{"norm_place": "pre", "parallel_block": false, "optimizer": "muon_variant", "decay_shape": "linear"}
MLP neurons of a small language model. Each row is named by its layer, matrix (down: output weights) and neuron, and shows model dimensions 341-436. Each number is 128 + 24 x the weight over its row's rms, rounded and kept within 0 to 255. A neuron's up and down rows have the sign that makes its largest values positive.
A block is one neuron, or neurons of one layer that tend to fire together. After each block is what it responds to, as a language model described it from the Wikipedia text at the highest values.

L6.down38 [ 89 135 143 129 132 139 138 145 122 143 164 139 110 114 169 164 138 131 151 100 132 123 125  94  99 125 116 150 130 123  73 130 171 112 117 132 137 158 127 133 144 132  81  78  99 111 102 158 156 134  98 159 106 120 120 127 128 106 100 175 145 104 102 122 112 131 150 128 154 135 148 151 122 145  89 108  79 138 126 148 156 103 151 147 141 114 121 134 114 125 132  83  95 124 133 107]
L6.down60 [130  99 139 188 111 102 146 126 137 140 104 128 160 151 119 169 110 106 103 111 123 132 113 103 173 154 182 116 134 135 158 103  95 131 121 130  82 119 131 136 160 145 131 120 144 129 129 144 135  93 189  95 122  72 125 133 141 164  72 137 122 124 141 148 164  94 153 105 134 143 134 162  98 127 136  80 154 163 183 117 166  84 107 153 116 139 133 113 110 105 111 117 175 114  74 112]
L6.down102 [125 149 136 173 126 150 128 146 159 155 139 103 151 144 122 127 156 153 136 105 129 148 151 135 145 106 154 160 186 180 142 100 117 107 141 122 152 105  92 128 130 104 130 109 156 128  89 158 130 145 134  91 163 138 131 148 138 116 144 106 158 104 197 169 152  98 151 155 116 166 128 149 106 190 145 107 132 129 145 149  80 159 123 129 112  86 127 102 119 117 100 108 111 119 123  80]
L6.down207 [133 154  96 164 132 115 141 156 122 143 133 116 137  92 153  64 184 119  99 130 126 144 107 129 106 124 121 140 125  92 135 153 129 112 123 114 123  91 109 131 143 129 147 107  99 122 148 151 130  70 112 163 132 129 154 152 111 136 123 152 119 121 132 137 119 125 100 136 109 124 157 134 165 152 166 157 146  93 170 142 147 100 112 120 142 114 129 122 118 125  93 123 130 149 157  85]
L6.down389 [221 113 102 116 142 105 102 196  98 144 132 109 137 158  96 165 114 151 144 138 126 163 133 136 153 162 126 159 174  95 157 150 132 146 154 146 103 112 149 118 156  88  93 106 146 137 129 142 146 134 134 130 121  77 160 140  96 131  81 148 130  81 139 118 140 112 127 129 104 106 133  95 112 127  95 117  87 163 128 103 129 159 148 133 150 140 178 150 110 110 128  92 147 139 146 115]
L6.down456 [142 140  97 109  95 153 119 157 146 135 140  95 105  95 122 123 134 141 130 161  87  99 150 121 124 130 106 115 168 151 160 107 173 128 152 130  82 133  67 159 166 155 107 160 103 138 118 149 157  98 139 140 135 129 153 137 125 154 152 122 156 117 176 109 148 125 139 122  84 135 113 113 159 180  98 107 141 106  80 142 144 108 109 108  94  88 163 132 115  83 141  91 124 108 151 133]
L6.down493 [109 123 157 108 153 157 189 140 109 153  92 140 108 103 131  83 124  73 117 105 126  97 127 118 137  89 135  78 110 152 163 116 117  96 139 106 128 140 195 131  83 153 107 114 137 138 166 141 105 118 190 130  71 116 129 137 111 139  96 202 137 158 137 177 140  99 148 116 143 130 141  96 131 161 108  76 105 116 117 137 134 124 104 126  99 175 121 178 130 147 132 137 117 136 127 122]
L6.down521 [107 111 108 173 134 130 125  99 121 143 147 150 141  93 114 139 100 169 107 116 210  86 127 118 151  93 133 138 109 140 153 120 133 111 142 133 130 120 123 122 158 160 144 129 111 138 151 115 128 145 108 141 145 104 130  75  92 110 132 119  89 142 146 150 129 125 130 123 117 162 114 160  95 146 128 118 158 111  69 132 119 164 100 167 134 137 171 112 125 136 159 130 153  85 111 132]
L6.down791 [186 159  54 143 126  97  94 168 129 134 128  95  58 104 134 137 189  87 144 169 143 142 124 120 112 161 113 128 114 163 136 126 144 145 142 104 119 142 110 134 112 111  79  90  88 167 126 169 144 108 105  98 102 109 113 106 139 115 112 115 154  65 121 136  82 131 132  77 141  73 148 123 150 109  85 125  92 133 174 156 161 135 102 145 123 121 145 133 181 133 137 138 140 154 124 114]
L6.down821 [154 136 133 138 119 111 133 103 157 123 129  87  99 136 105  70 137 145 116 107 160 174 109 141 166 128 111 153 112 133 134 147 122 126 102 118 136 138 121 126  90 104 140 130 114 154 133 122 172 142 104 139 100 107 151 138 151 159 153 120  97 104 128 118 158  90 132 152 163 119 121 135 107  69 140 100 146 125 108 119 134  91 139 126 152 163 136 158 119  97  84  76  87 122 112 101]
L6.down824 [159 153 116 108 133 109  88 152 132 147 141 120  84  96 134 206 175  85 141 107 151 132 157  77 133 107 128  87 146 140 147 167 131 116 139 131 149 122 172 135  88 135 133 117 133 115 131 120 191 154 122 136 150 158 126 133 158  77 184 134 165  94 162 111 148  81 127 121 105 125 130  98 131 134 102 129 127 143 110 105 128  86 133 123 131 140 140 119 151 144 135 118 118 115 150 154]
L6.down835 [148 121 139 115 104 127  92 130 112 124 103 137  67  88 152 124 216 151 131 128 114 120 132 117 122 150 135 128 125 138 127 150 128 150 110 139 110 138 124 102 139 156 117  97 133 134 141 179 102 128 125 110 136 140 126 132 162 148 151 134 128 133 144  96  78 115 139 117 163 125 173 134 104 135  56 119 161 170  99  88 135 107 146  93 140 133 117 151 131 119 119 124 132 127  87 121]
L6.down886 [130 121 128 151 140 147  99 130 107 136 139 132 112 140 110  55  99 124 139 102 126 171 148 117 133 154 126  84 139 181 134 153 114  96 130 134 125 188 144 163 115 135 128 123  71 111 127 106 108 145 113 131 130 116 110 140 114 153  95  80  95 121 120 141 139 134 109  81 146 133 154  71 143 172 128 129 164 113 137 121 120 104 155 121  96 125 112 157 116  92 167 119 168 131 139 100]
L6.down1036 [139 138  99 125 125 150 121 112 160 130 162 159 106 158 115 147 157  79 149 109 135 159 107 118 129 104 142 107  97 147 139  95  92 125 101 163 122 141  68 130 156 175 125 137 149  93 136 126 176  84 108  83 133 131 101 132  89 138 122 123  80 158 158  98 137 117 157 149  97  90  90 117 122 148  85 137 140 144 167 130  97 107 107 126 118 162 148 102 129 136 103 170 156 123 115 129]
L6.down1209 [158 110  80 108 110 145 145 159 140 153 132  88  93 134 101 169 162 127 103 128 148 100 120 131 108 114 159 108 143 150  98 122 129 119 110 118 120  77 131  84 127 111 109 162 140 140 158 115 122 118  82 118 127 140 110  77 126 131 103 122 134  76 140 116  99 146 185 119 198 112 144 174 136 110 168 123 110 105 130 100  95 114 137 164 121 143 140 149 164 153 126 121 122 157 168 114]
L6.down1225 [ 98  97 157 103 120 144 117 120 113 138 137 127 127 118 151  91 158 138 127 124 119 172 116 131 133  92 127 121  87 156 121 114 136 134 158 110 137 156 104 149 131 149 144 141 141 143 123 106 106 107 110 105 141 153 140  78 141 100 145  95 117 122 132 138 118 121 140 135 101 127  86 107 124 131 102 101 107 137 123  97 129 140 127  96  84 140 155 143 118 103 136 142 117 115 155 185]
Description: Numbers in table rows. The space or first digits that start a numbered table row or list item, year prefixes such as 20 in 2013, and season dashes like 2022–23.

L6.down24 [151 112 113 127 117 114 122 119 135 103 110 110 141 127  89   0 118 150 127 146 193 118 134 123 132 118  98 138 138 164  94 134 117 159 107 159 146 122 101 114 131 135 117  95 154 141 147 166 134 113 169 151 127 112 122 131 117 143 162 152 113 136  91 129  98 129 117 115 151 130 118 100 112 109 103 145  99 166 144  99 130 178 127  84 144 106 102 156  74 111 122 116 161 151 172 120]
L6.down336 [126 134 124 119 120 127  91 125 179 117 142 144 128 128 114   0  98 121 136 112 122 121 111 116 126 124 114 151 170 162  94 147 138 154 133 123 168 102 135 144 111 141 112 157  81 109 123 115 113 117 111 153 125 141 118 125  96 153 102 118 167 139  82 160  87 105 154 130 120  99 102 150 132 110 153 111 100 130 134  86 139 109 154 100 115 148 133 117 112 131 132 115 138 119 116 147]
L6.down388 [141 127 131 149 109 141  84 133 104 158 152 158 113 116 135  79 133  91 155 139 142 132 151 154 159 116 133 120 102 157 122 145 137 110 131 122 154 130  94 120  62 136 135 147 155 108 159  91 166 126 100 181  91 128 120 169 125 100 149 142 141 134 160 116  96 151 146 129 108 142  70  93 159 128 128 127 151 104  87 143 114 125 127 155 126 128 118 154 125 140 140 112 116 142 172 120]
L6.down411 [125 121 123 120  99  94 141 168 142 136 102 132  97 133  95 103 143 124 111 149 147  98 155 141 150  95  97 186 136 128 120 106 101 104  97 140 144 108 100 145 144 144 150 141 151 153 116 109  99 159 139 126  92 107 141  99  79 118 130 151 165 168 146 143 148 119  96 108 196 161 158 136  81 138 153 107 175 177 141 111 124 123 127 145 118 139 125 118 107 122  85 154 116  86 157 123]
L6.down504 [147 102 141 114 158 108 180 134 164 118 111 166 144 104 145  66 115 152 124 124 147 108 127 144 133 117 146 114 116  84 131 112 141 159 130 114 143  67 125 153 160 106 125 133 103 146 122 133 121 145 163 177 151 106 211 150 118 124 129 121 139  98 153 142  80 102 151 110 105 146 147 129  93 146 156 152  86 144 140 143 162 105 128 143 180 170 112 148 151 170 133  93 153 141 100 143]
L6.down592 [142 112 123 167 136 110 169 134 106 104 162 176 173 112 140  83  89  99 129 124 100 101 155  95 102  94 135 104 106  87 131 169 116 167 147 159 142 120  84 127 126 135 162 115 134 173 145 126  83 117 129 128  74 114 113 107 147  73 169 124 121 186 168 145 124 151 111 150 130 162 133 162 116 162 132 121 152 129 124 149  69 161 104 146 128 129  97 125 154 138  98 103 153 159  68 168]
L6.down659 [150 137  72 107 182 136 130 161 134 159 139 135 117 131  92 169  82 138 149 129 116 143 150 131 225 132 143 127 108 109  97 113 123 176 133 127 165  97 123 119 150 123 122 129 119 145 125 142 128 125 142 132 142 138 142 138 152  86 153 128 127 145 145 145 167 122 137 115 144 145 132 130 123 180 140 116 153 149 136 126 130 124 127 101 127 138 172 131 113 137 116 139 105 102 163 102]
L6.down763 [160 134 125 158 124 133 112 144 112 124 136 139 174 173 151   0 105 104 133  95 146 167 126 113 130 119 144  70 173 124  77 126 115 157  73 108 136 162 124 128 161 135 149 136 111 169  90 131 159 122 102 114 150 142 164 166 131 116 110 151 105 132 122 119 148 140 125  97 104 134 109 130  86 126 150 138 139 116 117 135 117  94 147 128  95  96 133 116 129 169  92 126 160 154 135 108]
L6.down783 [120 146 183 108 137 132 107 154 153 149 132 138 151 154 172  57 130 110 154 130 109 140 146 113 154 168 104 174 111 135  79 131 143 121 154 109 143 154 116 117 159 102 158 128 179 132  71 137 158 135 138 163 190  84 127 126 144 134 132 129 118 125 145 157 111 124 107 139 121 162 157 107 151 146 131 111 112 112 133 108 123 152 154 132 115 136 130 137 137 149 141 131 159 120 113 116]
L6.down804 [133 172 100 126 134  94 159 118 147 131 120 135 144 101 129 175 161 165 189 126 145 154 150 146 138 144 129 115 131 126 146 136 160 110 134 137 133 124 167 126 159 101 114 138 100 116 143 179 155 158 121 140 192 170 128 110 144 118 115 123 169 138 167 127 133 120 126 157 114 142 103  97 151 143 137 182 143 188  90 189 147 125 107 109 128  96 129 113 116 133 119 105 152 110 155 137]
L6.down862 [114 119 122 150 111 126 110 110 113 146 133 126  98 143 131   0 121 110 104 153 140 123 130 152 127 116 123 126 142 130 107 128 120 143 142 134 129 112 120 137 156 135 133 161 123 114 117 110 100 131 134 127 141 110 125 125 109 163 132 134  84 112 151 135 131 124 116 124 133  94 106 102 114 120 125 142 119 100 107 132 100 147 142 114 136 126 145 108 141 117 126 132 127 154 112 146]
L6.down924 [ 93 140 133 139  99  95 109 131 149 113 156 138 131 157 127   0  74 118 132 111 167 128 122 132 114 148 141 139 140 138 130 101 140 115 157 147 138 157 117 117 129 154 153 143 108 142 119  89 146 159 147 166 128  98  93  94 141 102 105 116 104 144 141 124 150 133 117  98 132  93 104  76 125  89 138 133 158 129 106 124  90 132  99  68 120 130 100 163 111 100 146  99 141 148 149 154]
L6.down984 [128 132 121 142 132  91 126 178 123 149 141 148 120 187  98 104 183 101 111 162 137 169 132 136 131 158 139 129 124 120 118 133 144 116  97 145 142 132 155  66 141 104 166 104 101  80 114  97 123 108 145 130 121 133 148 160 115 151 130  91 106 142 136 122 117 139 155  93 148 179 144 103 130 143 147 177 110 146 153 155 116  77 152 132 125 162 152 126 150 153 138 147 123 168 144 101]
L6.down985 [128 120 151 160 156 137 106 123 117  66 139  91 164  82 166  37 130 143 113 123  84 150 161 155 171 148 141 101 139 104 167 113 107 116 104 171  96 141 142 138 123 138 106 139 152 116 113 125 135 182 137 119 100 115 125 111 125 132 155 132  97 121 144 103 118 137 115 102 163 199 129 105  99 151 138 137 135 111 164 162 163 143 116 109 158 161 104 123 145 123 103  96  75  90 154 140]
L6.down1102 [ 91 102 126 151 135 173 141 145 115  77 137 114 144 140 116 181 173 112 187  91 175 174 108 134 153  95 182 125  95 131 127 123 157  83 108 140  89 131 147 138 150 146 142 161 140 187 127  98  91 122 161 126 131 139 136 148 174 170 120 141 163 113 131 165 112 148 156 141 171 146 130 121 117 128 121 131  99 157 150 120 137 168 126 104 146 110  68 149 114 137 137 116 133 103 159 151]
L6.down1129 [107 147 100 110 152 121 107 130 127 153 110 154 140 142 137 128 111 116 105 152 119 132 114 135 147 140 107 149 128  94 131 102 153  89 127 149 112 156 125 146 109 102 169 111 156 120  94 125  98  83 130 185 150 156 190 143 146 147  94 117 130 134 158 135 151  87 140 108 186 116 169 147 114 105 121 126 143  92  94 148 156 122 131 138 141 142 103 123 113 131 145 105 135 112 139 110]
Description: Paragraph breaks, split p-words. Fires mostly on paragraph-ending tokens such as a period plus blank line or a heading's closing ==, and on a word-initial p piece of uncommon words (p|eppered, p|arlous).

L3.down338 [119 138 109  94 154 133  99 140 131 118 141 142  98 142 133  35  93 162 128  94 139 180 100 168 160  83 118 137 134 139 148 153 118 125 115 160 124 177 144 114 154 147 127 158 130 121 122 125 114  92 115 119  70 135 112 116 165 102  95 118 136 131 122 177 168 128 114  88 127 150 147 136 123 161 135 110 139 101 136 105  97 108 117 155 131 133 165  81 145 147 119 132 188 124 134  97]
Description: Year century prefix. The first token of a four-digit year ("20", "19", "18"), split off in date ranges, tables and prose, such as "from 1998 to 2000", "In 2003", "2019–20".

L3.down503 [ 90 142 114 121  99  85  58 155 153 119 137 106 139 135  99   0 102  76 115 130 189 144 146 136 156 122 119 109 104 105  89 164 144 111 136 137 162 107 194 137 123 151  97 149  79 118 120 113 146 157 150 132 146  96 121  75 117 149 114 128 116 120 137 161 143 109 164 117 167 129 149 103 127 149 110 148 137 127 164 114 166 116 131 127 137 107 126 129 117 105 140 118 153 141  96 102]
Description: Paragraph and section boundaries. Paragraph-final periods with blank lines and closing == heading marks before new text, plus phrasal-verb particles like up, off, to.

L2.down2 [138  98  90 109 102 156 114 137 170 128 133 125 133 116 116  71 153 115 130 160 132 113 102 113 137 155 169 146 170 142 136 133 156 125 125 105 130 131 105 186 135 127  51 137 122 114 156 140  97 183 156 124 156 139 138 129 150 103 125  95 140 129 118 151  79 133 130 140 142 124 109 117 157 123 138 140 120 124 146 156 104  97  90 111 164 134 105  84 159 170 123 115 140  84 146  96]
L2.down286 [108 120  97 135  72 100 131 139  99 115 152 121 136 141 123   0 115 111 118 135 119 129 121 110 101 133 139 167 171 117  92 134 151 159 145 113  78 124 149  82 100 140 148 111 151 140 153 132 108 100  93 150 127 127 146 155 172 150 100  95 166 151 162 129 111 128 149 137 120 127  86 142 175 162 119 158 126 132 158 119  79  92 129 153 109 165 132 156 152 142 144 121 125 159  96 120]
L2.down956 [101 124 133 113 145 147 159 131 160 116 130 137 100 137 121   0 128 128 120 126 161 135 102 138  92 124 135 139 110 171 171 109 135 147 116 140 135 122 155 158 128 122 109 136 130 108 100 119 101 122 131 129 119 125 146 128 152 120 125 120 122 102 148 129 135 143 148 134 122 158 113 149 102 151 151 150 128 118 111 160 127 118 114 106 134 151 134 117 125 166 149 127 141 142 141 124]
L2.down1209 [ 98 154 129 153 131 119 129 100 143  95 121 100 125 132 145 127 119 102 163 127 133 138 115 147  91 149 102 169 116 109 121 125 122 118 100 157 106  93  99 109  79 139 120 110 123 139 122 158 100 140 208 139 127 126 152 108 108  99 130 121 115 143 137 117 133 103  98 139 135 138  99 143 132 115  91  98 143 132 125 186 141 170 163 145 121 123 125 145  85 140 111 134 157  91 145 149]
Description: Year number starts. The first piece of a four-digit year (20, 19, 18) in dates, or the dash inside season ranges like 2018–19 and 2000–01, often in football career tables.

L2.down473 [139 152 161 122 113 138  80 102 130 132 130  94 129 125 127   0 119  76 127 114 126  94 142  97 116 154 114 119 133 168  95 135 158 118 137 137 151 146 153 106 148 137 156 154  91 120 121 135  87 139  74 147 144 156 132 117  76 172  79  93 113 144 146 135 117 148 108 105 152 113 135  91 100 139 153 134 129 125 139  90  90 120 111 110 129 164 119 122 122 110 135 142 166 156 166 137]
L2.down802 [142 193 130 145 155 129  97 142 179 129 151 149 125 148 121  73 147 125 124 105 135 135  86 145  97 150  86 162 107 147 106 109 142 111 105 150  92 132  92  99 154 144 127 136  50 117 124 106  97 129  73  90 137 126 133 107 118  99 103  97 105 143 147 164 128 151 132  66 124 138 121  75 113 130 107 194  75 156 131 140 161 104 174 171 104 159 131 140 109 128  85 108 144 107  87 130]
L2.down928 [115 101 178 151  77 136 137 110 167 136 168 133 115 119 128 148  78  98 141 162 124 188 125  91 108 205 151 136 134 107 115 138 124 149 108 146 146 114 148 112 144 134  82 183 104 143  94 147 119 169  93 137 105 121 101 117 116 158  73 155 116 149 108 104 106  96 133 112 127 119 105 119 118  95  96 130 121 125  97 114 139 120  78 116 112  94  89 107 142  94 144 141 147 132 119 159]
L2.down1008 [120 133 135  96 116  94 100 137 133 115 157 109  94 112 138   0 132 162 143 116 112 119 119  98 148 134 148 155 129 104 101 163 143 122 158 141 157 139 186  69 139 105 141 126 150 148  93 121 113 167 103 167 108 172 140 142 126 139 139  97 127  85 129 108 132 130 132 168 119 114 133 150  85 159 125 118 135 140 135 143 176 131 101 113 116 101 110 135 122 153 153 108 163 128 143 115]
Description: Paragraph-ending double newlines. Tokens that close a block followed by a blank line, such as a final period, a table row's closing pipe, or a heading's ==, at paragraph, table or section ends in Wikipedia articles.

L3.down1103 [153 179 153 115  82 129 119 122 163 144 158 192 136 101  88  90 128 147 122 165 149 137 155 161 139 129 178  92 123 144 129 171 141 122 113 184  79 127 144 123 119  91 102  95 126 163 156 113 147  76 117 152 142  89 168 119 140 147 141 109 136 137 159 152  81 160 147 137 135 119 145 113 139 120 119  76 144  79 133 155 125 161 134 145 119 118 152 146 131 145 124 111 133 137  66 159]
Description: Buildings and their locations. Nouns for buildings and structures (church, tower, walkway, vicarage, town hall), plus location words after them (located, on, at, in).